Weights of a small GPT-style language model, trained from scratch on English Wikipedia.
Size: 14 layers, MLP 640 GELU, vocabulary 4096.
Architecture: LayerNorm before each block, biases.
Training: a variant of Muon for these matrices, 8180 steps.
MLP neurons of a small language model. Each row is named by its layer, matrix (up: input weights) and neuron, and shows model dimensions 0-159. Each number is 128 + 24 x the weight over its row's rms, rounded and kept within 0 to 255. Numbers have three digits each.
A block is one neuron, or neurons of one layer that tend to fire together. After each block is what it responds to, as a language model described it from the Wikipedia text at the highest values.

L10.up71:144133126114144134118162157128139168147133119094134115082129158101143113112164083152167123140125154161128095101161134120152144132131072083100157189138122134145111155148121096112152109091108153133142113108093130129125082121155090147113119115084155183133100109115126116098083127131151138122106131133084174117127119102174129128155163136123151126161176129112111131105142150183141088145108106097139121140123173125172144120123151122134162110102094132152128154160112114091123114122121132
L10.up185:096131154137112159169132134124103125119132134100142123183127122137112117126137127139100125144129097124159098151113151070111120131137072134122116143108121114124135161134159123119132109135177140121147061185152127120185112125128157093115095093097083103155081127129166123140134096118132124069100134127117119117142112154134135101116124128140104116100150145108142117113072129114132181148114168075142140129160148109137145130149098127148144102141153165127145146174164122097106146141151080
L10.up401:129130112133115155178122131119156114112100127124119146132139143110114159119116168159120166120151156118159158107121155125170129124096168149135091107145125096104099174156114063141129092168109084143141118141088151090132111121117170087123093122100093118165109131129171167127121103114142117100121156126087125159128127138139142141123163120116188118133110144122094134128122133188172107141114128076112147146160128096146106124120066133132145114141093107130165120170139136113143121131118116
L10.up430:120086110123109128097123183076140124123132134084127126142145156118102150095138077123099109098116138141126086138128136105147137069173105135096115143161116111142181137177160102122111108107112128131151166126127128142135131141095135126142127086072149125130141109147131108105136143113135110103156140145106137115130105169141133128147124104124141193171097080162098144141108154149150149139151120089138110164131161125128122164146155131119125110124161165142150100174145136123115132111115064
Word "to" (mostly). The word "to" in running prose, both infinitive and prepositional, as in made to promise, closest to the, expected to face; sometimes other short connectives like and, at.

L4.up54:137161144131138144095082080127138130114157101121094127113142127122121179160143081150113078112144153128099128091115140146141109162130145075133163164116150130122150147130106095117137121141105169157128128123185099155174109165124131151125156085081104145141154077137128109112124120148125133141133112110124176137127124174107148091112152104108112127127139097143127141126128130166140135143136065145171132130148161119127140119133145134149122111129079148062103099127135134124106079113131148
L4.up209:136130138153090107162104129110158137149161155148082124127128124107128140110103132126102139075096146144137145153090176128151107132099116118121129148082122147132131098171112128142128172128092132119173099167133105119132147155088157118112127133088131086103110125120132116120115121125124140142074133120180123172107107099122127089115082159133170135120161110172129080075125123115145161150159117098148150089155153149170109121116133115168135175126160159102110127120125092120127131133110150
L4.up242:118100148176082146138131101077152088136144130134107185124138153120124114146130130169128147108092135086136106128131120103137113121146114102129083119147164164130139141131128131109142087129099155126131119105173123126142160143156108092136099125142141111137098108115151100084110097143156138133125123104157163134117139128103141091131114108060142117127072103121186140123139119146122152104103139120159121146137111172171141117114114078150156120165112124116135149177074164146168103135135111
L4.up260:148140129092145141114109091107117115147148107144161139081136169131193143093112115110106158131115133101148114157162137154108121112111115106121098148146108116122115110140130116135135096148137106155137141111160123140192138156084096100096081159143098118148140121104152165139160163118172126132108095137102147100191127125174142115202124108086108147133129149142114118096125137163143145153147106117139110113136165107129137142113137080134139125126153123067115129111125122123157133113144083
L4.up273:126178116136142109114131170140116139104083150157140103152180134113114155140145113151163119102137119133171098123136116152146127125164121142100153147117162133138140133121110136117142102130130134139139129136106146174191080133082096097135155107125110091139123102116121088113143106185118173100094125117152118146093136131134150106121173104084105149145077113134132119116140104161144137134163127105149113136167172115138161136119127121133125089089112178120135127185090114129135107097142088
L4.up440:138107141105152137111116101139131176116131151128141121168107158126126156109101112158121113146126093110123137116142117116144113090063144104146149126138133119109142148106113107091144108168091126063168132117089126091141124130125133130085157163164155160132131139109144146111116103122164127161141129104179146137133166171149137108124152118084153138146086166155134144149122147088116093117079109145140115150146168151145156088109121088147118061179115137126134116137127137133157118164126124
L4.up457:148125118124135136113176127084109127070138081147145137131138100123104125106114156127154142134137144129128153124129106145104087123150111076143116114142088134163149086132138156089145105137158162108165111150145105116130133104133107158153088132084128108148054131135177140119142126129090144138148121134141128133109160115172122112124118128087181115123179137142129136141152107136112160117097114072122125121151132123148141109139101096120136098096134120159158209156128156105145127164116122
L4.up565:136131146164129115094124142136121135101130158102110089125124151115165083105100144117154118097130098098164121129162148144124127112089162126164133107115120142090120101148142103132146124125142126119124163101124099106120094137133120118128109144120144144101104147110110119152102097157103117087096161139136135093126116161136092093106105134091086139130137087108159121150169144152161187159126132130101152156165157156137148124097078143159100150124103124144158096172147143104195148143180145
Directional and infinitival "to". The word to after verbs like moved, diverted, began, wanted or intended, as in "moved to Emporia" or "intended to sell"; weakly, mid-word fragments such as ili, cient, astern.

L10.up309:128099155120144151134138117106096102125145134088119090162159132140104135107121091166147128170134115090140128100126115113118154144105118101098170136131109117121117144113164155092186167097099114122144138162136147154104097154119131080105129127128141119135164127171144148108144177139147118131139125121147154087102123100150112142140155086106158093106120161103106125096088107104128162136116133180115097131129116115123176162124152089127156146138139124113114108152114101142149149116069061
L10.up345:101122097155104154166127108102155130161135120108142091094126106116126137121145124141130092155142101099138141105130150143114139138102165101135190192167144151094109153102133113155111102118075122153158128136128172119163170115127166094136143115133130119138111093152115093095112104084077155116169149097104162153106084088149126114154141084083168135123138104106152130077154124161135137114123134078138140116119158148124126148116124116152135114154135118123128127108148132134141107162122127
L10.up471:181139125117107146098103129101125096090145099124108124143170140159093164127074123103129120153184140109119122121134152132106114122096155115167205145158092130083118167089123140131140110118157177102128101127131127087133111147069157118101136159139116176132132143149115097122103175113090115115099122143102131116125141143133101101125110140133140151112086134128120122118121121128172119147097113134136105122153137126148151145067110157128158140157137084135098127125145102152126112104112096
L10.up534:140091126123111136143153168098137097166134129078151110121173157148143169115139124122138159142096139147103140142116084147177113118135123156134157133122136104091116143150135106210132085090087124134108103104121177099121160162114138122108141142143110135126190158131149128123085107101115096118150078139130126149118121115141130107142107075116117139159121120113112121138093119121138176115146128134135101121164134133108085096110125136163105112156108134109157158127137139134184133124107082
Possessive apostrophe. Apostrophes right after a name or noun that introduce a possessive, as in Malang's, world's, Women's. Weaker on linking words such as an, and, her that begin a noun phrase.

L4.up152:124105074124141122101150108144150134101157108101132165151137073127085201120105130129137132099115148109148121144117125147096122077139141130133116096119125136083165157148096161119102080158150092123121141115120111102102178109115125148148102120171102128136115102109126131169133130114096138105137167134108127088118141135136160132094177162084110156132092177136122132120141123116145101158123156105103144133108173154134139152138118155126149109141104109133135179174121130135155119090157140
L4.up235:133098125139166080145095129122160104139154117140129161118123080163124125180118160138106147115139167139150111149121179184126172128088156079095121137122143115168144134155175107126121096124112128112143150152146122179132119131112164116121117133137122143126095088186144119120136162130126115145121110129112070103127139121123139140123122093107071181160147167093118090088097122127087157104153122130124127141136146163136130106159144092129111120118133126145124138130109092132100101108130108
L4.up324:167102141140140130115155109151115113163105134166080141104131104143123106121130152124143112111200129143140126116139125134135119158133131130106143144116146124123147106157127159119152148124130079145137079159145105145092099125126154162130062152112121139061113115129144116117115167169117186119150107126117117124105092114140105117101087164152108125092161115162163142111118150104146180151114119095102140153129167140110165096145148136151068125165110133113135139121109106139140160116153095
L4.up372:196124102136144173128112130157135121151134156149166118136126110119121101129140118106142136118109124111097156119082127162134147141111132113137125054129090128100156129114138125112155127110119110098134100125125073130170148097096171105124102120118108128089128136113123153146161109151203137118149144101173123147147132115163128156120113126106102132100118132151138135139138162112173084143128089115128162096142170123129126181152129146159160132138132141103133145073099113121127090125164084
L4.up390:153105096125147129145124147156126149148178156136120135132123137116121113128131086082171116123107137193097129119167155110129159150121101126112160141136136107076130093134156089172119127136142142162092119104137125145150101123080163175132152134137146139095129111151123155120131128090126165118138125115115112132125150102127137126100174159151135140057117088168152084091111116109157122116158115141116132097106168090110112109141112118158108142090137109198162106137140142141124123105131127
L4.up433:116089083129088102122158167135146106115108107136118110135128112142138110131123112096146165112184106143162125126146160116132103095151151129101203128145116127081145113113167108144114118099133122153128108107140147093128148090097118145115125166136141116151126102162101177141104139137138113136157118109129083132135136136121148085107157143133160162151091099158134152101114117092124142151156112163125099133135151147153082147093145172106162131163115132115110077100157157137133175099136117
L4.up508:133105120142109156148145106175111181114105131137118112165154123145142130138098129122131102133160071157125159163155149159128137120138134121135140113174094143069129143130117140142080122156116125129109102141136075126132137150125116157135106135128090123119127156142129132131124146130097182092131165174104080118061129137129112135105160157111139127164103119130130126105109136107122160150168143078146113112138156121173144133104086171160116130126140137120081135145139052132116107141141147
L4.up594:092096144138120095114156090145123129134117135143147120129102099157147141145103089114153146124077113152147175141126121180095141176141132120171154125116125170110177110094107123117109095135143112141155095091159106144126110145162117125142151091143118148077092143115153130111106144163135129142082132135103129134114097116157129072120119108098134103153126108046120096132149144151157135146149161141100136137125128114147113081170133130177120128135136141109137113155154102134113129111084132
Second word-piece fragments. Short mid-word pieces such as p, c, em or es that come right after a word's opening letter or syllable, as in D-em-ographics, O-p-eth, al-p-ine, es-c-ape.

L10.up166:095135134133136162146124117127142135139153121108093148085152146164088164148148108173088121089157083125125126146111153144118152124182160140117110139143113155097134104171117114090111088120116146107126103102109125142138107166109107129137115120102130115119170151104089111121140156167153084100145152159089161118128147124117117164109114166153059150139101144118102157161106158133152156138142108136154132147134111120130096087114072135152127124148146072128122123142095137125084147127128135
L10.up340:148085143141150102124123154174136118114176150154129108126154096124129120119111142117130137180158159112143135136095138117110134096184108098094122126121142131098144152086120165110102118105115096162153150135099125127179139120106151098142146126136096158169139080127130130144102116089132101147142170168103125120167163103143132130124135153160113114104140112130145116116084141148162128127079077157132123128137135161141084111142124115079125139142186122098122077143101143121098114143101157
L10.up537:145148143135149081112129194143128186146139111115144105097111126127188097125165137094156130142095104099094123158162148120113100129149082100103147096150123114116092136115113126153139116117104142109136163116101097113145126095142115149104094111173133127152129125118120123140136141168147114138123152125134097131098126067132117182147122111142124139102166118158085160145133106168146101113147085170133132111125130142125123182126077141111099115109125143140122112146161089124168138138104097
L10.up554:133120110133079150161118131139129130038152159117147126109129124094107101112149139129101138152127149127086157126181110171135133116143156141093131127166166113124117111107130123155134124126153118111124112116108148159158134145140181100138116143145149118154119099111142152124113128140129075169156122172167168114113130125163106120160084132152155144131143147124091105103113151116190101094117119150133113071143165133158163148119127099116087133113104117125145117120081129113135120178138113
Year digit 0. The second digit "0" of 21st-century years written as 20xx, right after the "2", in dates, citations and tables, e.g. 2018, 2024, 2007.

L4.up134:092122201145083135131129120111109155166168124139162109141121151146155106180160127142112033134123146125153121135143146150114144088108112128172101082132124113118139135108122116172110100139136138137144158143116131147101094135097159183093189146135125127144153120113123129151128160116133086100087124113117096106092186133123124147112124133134079153128107123120129107118143128114108141128125114106120159161174146126118172096178106125132131111114130129117108131121128143113124112149116128
L4.up151:121124159171156162142128104116110122140138157103124118160118093125174138162153138140115160137092100088122136110118124134117074114118102137135135144155095131148154135133141125132110097117098113172137091117127159158137132133092125137089123126070131093094132109127133146147147126116124211135141122108151095158106152101137139065137106156108090167145142119159135151108122098173128150139119195086089152098131132095121110150085141097136137137127157095133120126166125135123119143140118105
L4.up216:100116119119107129155130125151107173190192094145110103114138110081139119099092100143126142145137120117106109121141130158131158106077150104116120100141139090116165156125108118140114132136137112142172183155124132089150160124116148178102116133110105152132159124157141144109118141145122090147126155141094075100109122147141122096160132105116120158136116111129122139116139137137142136152106154123177124128165098142111113172127179141137115076113098114103129094144127109090183112087105112
L4.up246:134125127127093151125155139161102125127100115146114120159131137125146144153144127119089127140096136146114125171132157101136142174120082173145147112128114118093130145138128114153107133128165149100110163117156111129145110121115115144159139103137115106109141142119118089093141159185098124060102159072099129121138142069151091134159140147150136096115170094108116113110125078121161148159178119144144170125152113131149147128128135111135103140148096108152116125061092101144095110111132089
L4.up256:087139144139066114111137131138156119114129201117163122093129141114104143148125077117103152141167103140151117124168117130114171124170061112108142129171138122139137166129118149190140117143151190138111171116102109125144124160114116136096111169138142171121095152109098121079135144129085130133154122119143144110081120147094139141116130105098107165145125124120125123144138095135143133148113125134132156103121141138132173121118122101122160145104095136129100147104102115084094109138137119
L4.up296:142116150165115114150108137141131149147115148107137108108128130164134149154169128121109153130111117120101115145112175162131092066130104146104078135120156124148152120125125165112110172142105148181124130084151138147115117166122159128108143116139114121164139103137146182108120156098121137107179154074129098169102093125097094084114118129126096126127138099077125083183123117126142115128073138169134127124161111153137133095119093129129147115084125131123123106148100131124145114128148083
L4.up369:090116167127110140175152166085109119147130140109155109109183137112134147114146116121099120126117154162134109174137105144140119188147111134111122104098155127139100076080081123150138111139140095132131126145161153142116129108130109133117133122149109159094141121125146128120122111103162145114151122107124094092096168111132139094153111099161110087164153145155102123178110128143136164129136164057166180132161100145134138102138105109153103125144116100115118156114134087126136117131102100
L4.up591:102113126120144055182143084103161129121142125123176129155098143094106107115132118120147140129132100145130103133153134131147136127130141109168110128153160084073131096115158114143140142147108138092130129140113117113165121137111170131133152135126092146119127129159139119156084128122144133086147150125116116106108114161143096110087143121126166159114121081159168156122165152178152131142129141150126178101154129151130116123050111126113173090142143116121115130117109158182140103120142125
Apostrophes mid-word. Apostrophes inside words, mostly possessive 's after names and nouns (John's, film's) and contractions in song titles (I've, wasn't), plus some mid-word fragments.

L7.up126:146088143096188152177132105115152127113143137097120104130154124125132142096135168136141137132131136145145129137148132163114100093112172094101124137146110112103143130146168122153162126138122171137144132087148115161119135153156137126096128131170113093097143139173152115113148155134124115115104147130130138120111157096133180118141113113137145173129083129153068165118146131138076148118095127106100130088156108126099123093103101122132097097160109093169100111126142115167141157082115084
L7.up231:120116127152151091154134138111152183130143093143130080093107128175161142131114152109170105150131094071082116124123171103131145123147102154111130116124136160123100143101163133084128108098168135122122154084114089142142117131147161089123120131143145095162092097179106104100130168151149129079125163124109112130128130117141144121131138139131137120139132131133073195174113151102107117177110135118111125119175109127112154135113108123108119155139117105128126175108101135107124134101121134
Sentence-ending periods. Full stops, sometimes with a closing bracket or quote, ending narrative sentences in biographies, plots and histories, e.g. "the hospital." and "Laura Rollins)."

L4.up123:130106143090125085167093102129169132117094085138159159144118116101138120148130090129146127149179180150112119083142127104129138144114117081176122131155135118108148129088119115145168127133097131116127166171136159116101143126157181122124186094122138117126159110136112117117108113138119087141127128084090119120118149136124137119132148133123124158084103111141087127119143146155136117159088130138126101127154145118150125139124155097136096117098160140082130143190144102138089119104186143
L4.up183:128147113146125106147110090135107084103110105149180136151122084106157110122130102103136125093103121176163103112157081160151108152124163077130130131144111097147126099136149132110122129109124138127127146174146079114144122123143150117130114118103136103139140116133146162164121138079144128164143139105075131108151094120126140093123117199154109080152134115146124160142151123137137097184128151148142121169110135120108129127106098136132172096140163131123138112174169151115089154106102126
L4.up277:177121124084101142148148121098107149137081070126153120141151081104120117085141134135146171136129137119124173170158143104152141101152116102111151145148142132142138116122192154151124082094142116117125175177125162143131113102103115129115091142121121123100142120099163069097134146095113123113135140141133143120125092101151133099126144149149110157153118111137125153134175163140122110142130150124127063181129111136078130109123143123114110160126158113112117114112115156092117116153112160
L4.up280:127125139075110148115191172169118085145151130135140116108116140138113147113141108110110145113090143143133140130139151112111132123117094107116129140180136114110122153133134075183127138114147132099090126183137125155164110146153147111120176110086120112136129145110143094154132126179155107161105140106128128096099090142126123123087143123124123176158121133069137159121137164123128170117126109140133120095175115136099160100158130085129100139088150109117113135142161143093095112091138113
L4.up336:110145095092099125148118112158164105147072138109171151147142146132104093149140111124090135131142126117166104144143162100129146141152136134133121143170118137135101121121127118156108103142070102087089185159127140179145104114133143147081114094104108098145141126142173086095123086154103148131109166130109156093135111109138145153134099131104153122096132136136084161171142150156103143162099117138160152160137156121112126112122111110162147103165139136136128113135085108121108146147140155
L4.up350:114078121116165107169109126118141101132137071158155119139128155125116124146158124110197136170125130104062156144120109101114105164100077129139175087144152126130141151137100169117156122120139114134107126117144112113095140094123135136122135137120116129117149076146125135129116151117134135099153148138129134137161148115164150118120135108071131104109131106165156124123095119128091111125151069145133138114133172105132114101157163124149152115109147163085151159117095151103174097093131113
L4.up355:123153143087146142161109145143146146099123157136121148118134087135147081112076111097078157174109056138125111124142104108110139128102097109127097154142133177110149124126135085096102121098118165115124146172101129114089133148104132126136131129143071119130165100118172127134133141131105146145163113097122087175109110133137165124140133115122133111138111097140156149124148130118149145142119125132116160122168110163144155169087139113119134151161181119127155137158144116101141138087088153
L4.up527:121164133108130104130109070133103162130118132110117103112136113125091157167111139149160094121172146127095140144126148110095088136125087074179138142119103118129117131126166134094124149128146159132112141118152114100148155119162157152151117164105109132110107135153096122117155167095140084126197165132139110090121140100136126089135101120165128114143186114119106162152123131153161139120134104082112133177128120143127140143119154139148137095150129082094139085132151125126088107101149131
Coordinating "and" in names. The word "and" joining two nouns or names inside titles, team, party or company names and lists, e.g. "Gin and Tonic", "Signs and symptoms", "Skin and Melanie C".

L10.up344:095146109116101150111153165106145151107100142112159122126155150135126101157129114141122163099108109084092140117141127132164135102129150122125132136173146118109156141135098080078124091138125144115118152136169145144110131152166144126123137118114121087108149159181134125105147153149118131145128099133161113127166144079129100117149099145100158153067131132150144111116170157134109125133090104091075185155148135141143089130092175116102094131096132109153113124156141146116150145101085110
L10.up535:118191096121127144130168101130177168150155150115131134139122115140161126090172103147169116145126139142063122153156162117097129160108137149138133144161105174125131160135127088139136102096117146102109125160146099144068171115130085121144138094103126156105143133135107115141086094147134126084146129114140166137148090090159159098166161125146125123129116130155167141132138131109118161103136090119132095142137102147134113113111101132123138164120153084106130163146160133115136105114114151
L10.up591:094148084131097154100085094138134131153132140126165120141116142115085152147098138132150103097152152138113143149128098101142121116115124128116148129147093123120154157125162129110133113110140125103136189185130092120140158128124102113093131107125128163134138156128168110142096144142117127095179116156144100147166150138184132104130135136152130086095122138127041112111142158127106120113119099107143116118125182083127109152128130090135144134068133118097129112131150171127141137097090158
L10.up604:109142140144148153135138129116115108142158134139151120135138136168156102115145103155142115149145135129124085081120192079105122140148124116151110101140134144112097129146126116147163125097104099127138132135151117131148122131136163132139104125145100085140125073120120056106121128128115168143131133107093104073149145122132120101133143136121138129090193094168127164125139098127112155121064079159136137116141150098162132134176134145153160159143149090150123141104108107138130094188115144
Coordinating and in lists. Mostly the word and joining the last item of a list or paired nouns/verbs, as in eels and nematodes, throws and submissions; also table pipes and mid-word suffixes.

L4.up113:103102118129143184155136148129134102166126110179110120142146117147140124099138142114155117076128143097128135158124090094126127116139131121105137126099121160135112202142100119132126123081126131148114123133102144183145112101149112127112118164169133123132202134115102113129106137140188137140082138110133114090123142083110138127101167148130126160155129106169121140125140102137110098131083089118149149137185121123137160148071107126120133115103126168143111140109156105156148137147143090
L4.up140:161118103122106151132127168142099104110120123120135076121121138101142141124144117138176127165132131092108134122129121100074173123153062148149122117126170145180088147138123084164113105114142142158122147133099091147130144147156117128132088141149136090152164131137135125128138137143112102120106113167099124115139122131076136114091124119158132157141095143170132128121137123132085097104113114108135133127142136187124148164123126107140112103134114079069100156169145096158174142166130121
L4.up159:123106117136167169128135132138158134147151150148153135146152114114132124126155137071140125114145113161184172169133116121124111124139115108104101159140123133155098124119103099151123126124123100096163131150092114124147128116092162113149081135107118097197169124165075141134121117121152133132139138112138133124163138099099145112097104138143125159127124086135104129125143145116127102126128123101211106098116122136121131110099042171117141089136171131140102119123150110109139142111119082
L4.up167:115110098155136128133134154144151119125138172161191155118113130084113154093151098057156125099148158154146114142099128160115110092134107110106129165110111155113123155136074114177121139119096120132135124116122096155147099118145129114130130117146074116151124098154125136112121110104148120156128113111152150086125152126120126145094134129151102146142131134109097133134178085124152129114131128129192137140152144174092134120120062132159141092146165147149084141111154113110130151153124095
L4.up524:111091163104157135110133099138119161106159116139151106155117067147114129155134108097122157141179126106135093159144141123112122141113089125128140157102164173130142153129112129119140096162143098085145181090086127138151084144139134086128154118133126109141116128113131095094158169147140086146143155140114151130129097118170143110109129153169159109119129142171131122131104087165112156100129128079093084150143074158126116102099136107128122123116155158143131121108117136128133133154168106
L4.up557:163118142144130170149145137164134120133109129152122104159127118130122125103119107112125132098160138103105120164135082153164142110192090142131097106105073139138121109110108141111142104117147139126170147151074114164175120117141139114120108152104120057125113125136150129136120172148145102168116105109142167115112139127125162099116125127115159106078147096101102117162125137100156121187148091098157144112122171138164141161130120126139112138134147182163098133146120154101161122136138130
L4.up592:109107100130119159146120122152146147147168135121135097139168121146132101129128102137151133137130126125138109147109114124080095111157113146132078138129122198108135124133106123113113119114110156131153141101086094146134111115134121095133127101133126115136100103189117113135123116109139091094131088158113121097104169096158133144134128103125133132091145169177142158186117135127123144129100126098128124148179102139084114128123126208131150132151194083150097139100111118128162126083136153
L4.up632:139098109137128130131125134120136097188159166143159143127156103133123116135157134084169144120129140099111153164124119178123141138130118118106058138113134140092104096128094122135130147109116110153131141135098079128137126093150132100130092134145104105112139155168129109094123150155130139166130113108143145085114142139111181093079120153127105177135112131133090135153166139161162104122098091129175142099122158158081147113079078136107122119129169155158121129119114120107115134141112149
Sentence-ending punctuation. Periods and other sentence-final marks (.), ".", ). ) ending a Wikipedia prose sentence, plus blank-line newlines after paragraphs, such as "played as a midfielder." or "Vancouver Canucks."

L7.up345:100107112103168128145146097137147121115157142095122120081117157108103155120119107129154085157130137105092105080144146127156117101095119131093153131114133165103142154105164101161175142135083107154145149148138112137141209158137149099114067181141120103166138108127105150144114141134090133118122144106136134131170134137130114081143153117144129132096162135114122113159114141122109097163150146117130108138146136103167111119161120177106148123135163108103083164112118141152126140119108107
L7.up570:123136094144121095129120123163154120162146170154151091095123124153116128122155110136162118163119142137114111132156123122122160135111135108127131107109076141137108129145120076173141111135099145138118130181146169118145144103120144122060096110074069141115135099201140106128122136132135139123184156136130106124112112158144168088083138150130140136095148098111124149149105156120155110091118141076106124149128122145132149105174147129106129140177116127133131110094171144147137116134118107
Conjunction after completed phrase. Mainly "and" linking names, dates or clauses right after a finished noun phrase in Wikipedia prose, e.g. "in 1894 and", "Ewell and"; also clause openers like "Having", "Although", "when", "while".

L10.up260:150141130114134111122167126132132127086127119120156129115144131118111117161127171108199123131131149142137127108136138147121153146125123132160111102102125144139149064174115119119144111097101095143150140144170107065143108118129155110137122109070118136116137106140126074140106118128182097095137164141155088138081151115163109104150139122116112114123146107127131100117108087136139135123143151118141120103110157110130099175178095138136133137172118156124092177146177118074138098133110155
L10.up310:145126154127154148183122141129163140113136128121134103164160110108139101075139101122131111133145168158130166122118128158132149146087150133191101140081150114125107109137127148157153145089116129140117121139083097118117113155148189140115096108104076116091110089119136083127128153118139106117100104126131114101126171141142120109132175122151101157127145096093131120157115118162150132119125147131132128146094162108181146165161150090153079125138127134124110162163122134106165126158108102
L10.up492:116137123135108136159125130122147137118077140110171123121134145120122148123125155092126153112140111141134127123154144135124108121170098130095122152129086154148166125095155156153126128110164157145129100120164117079098082123150129120145142147136140121103154117111134076140093125162161097095114118107180111111092146127122099161127163131094097106157115105097132146160122080141158091134063117166161171122149121180120135139147144108098162159127111147130114115072131078114134164124116142
L10.up548:139138115141107125137118144145126146108113143128137087124103097095149112145156125085147135155114143140137150137153146157171128098127115134074094074086137120138107131124144092133139086125155122205130147091130109128138106133126104082164140126106118124139110162120087133164107134104141114095108135125156144118096143132146110164159190140164151130135131082086145132119118094158163135110080145101115132155150155115144163112152101104138155114117138110162138109198120154129121169135114122
Early word-fragment continuations. Second pieces of words split after a single capital letter or digit, e.g. R-unn-er, N-ort-heastern, 3-5 inside coordinate minutes, plus lone r starts.

L7.up33:119158145106151131126136139099144121142157154087149123091124114149149121152081113116174118181160145118127155119142126164105149122073128137130173132128107166144154157132157167155153126108143176127114172130115150139166073105121122124057116139120138127104114094138116162141127132128158099125119141108124137128131123156148134128163099167114158145088157104151104150113083097118115100162106149143109136104121150129151120079118117138118121089158058091129140121138130120127127087119094121
L7.up182:104156116156158178136144129152118112111137176106122104117130101171108110133099128101099131110146137141134121183131073128120160147104107126102128099114133182151102156107138142123137122100142165090089112147107142111099103196149113156160161153116100111134129119099108113121128156086103122084148191113143143141090159120161129125142103091081148125110154140139132128145127119129157170107130107159097118136150141156098162145111132094125113151163167139134114114135145110116130149151121092
Possessive apostrophe. The apostrophe right after a proper name or noun, before s, as in Wolf's, parliament's, the country's; weaker on contractions and mid-word pieces such as Ch-art, ped-al.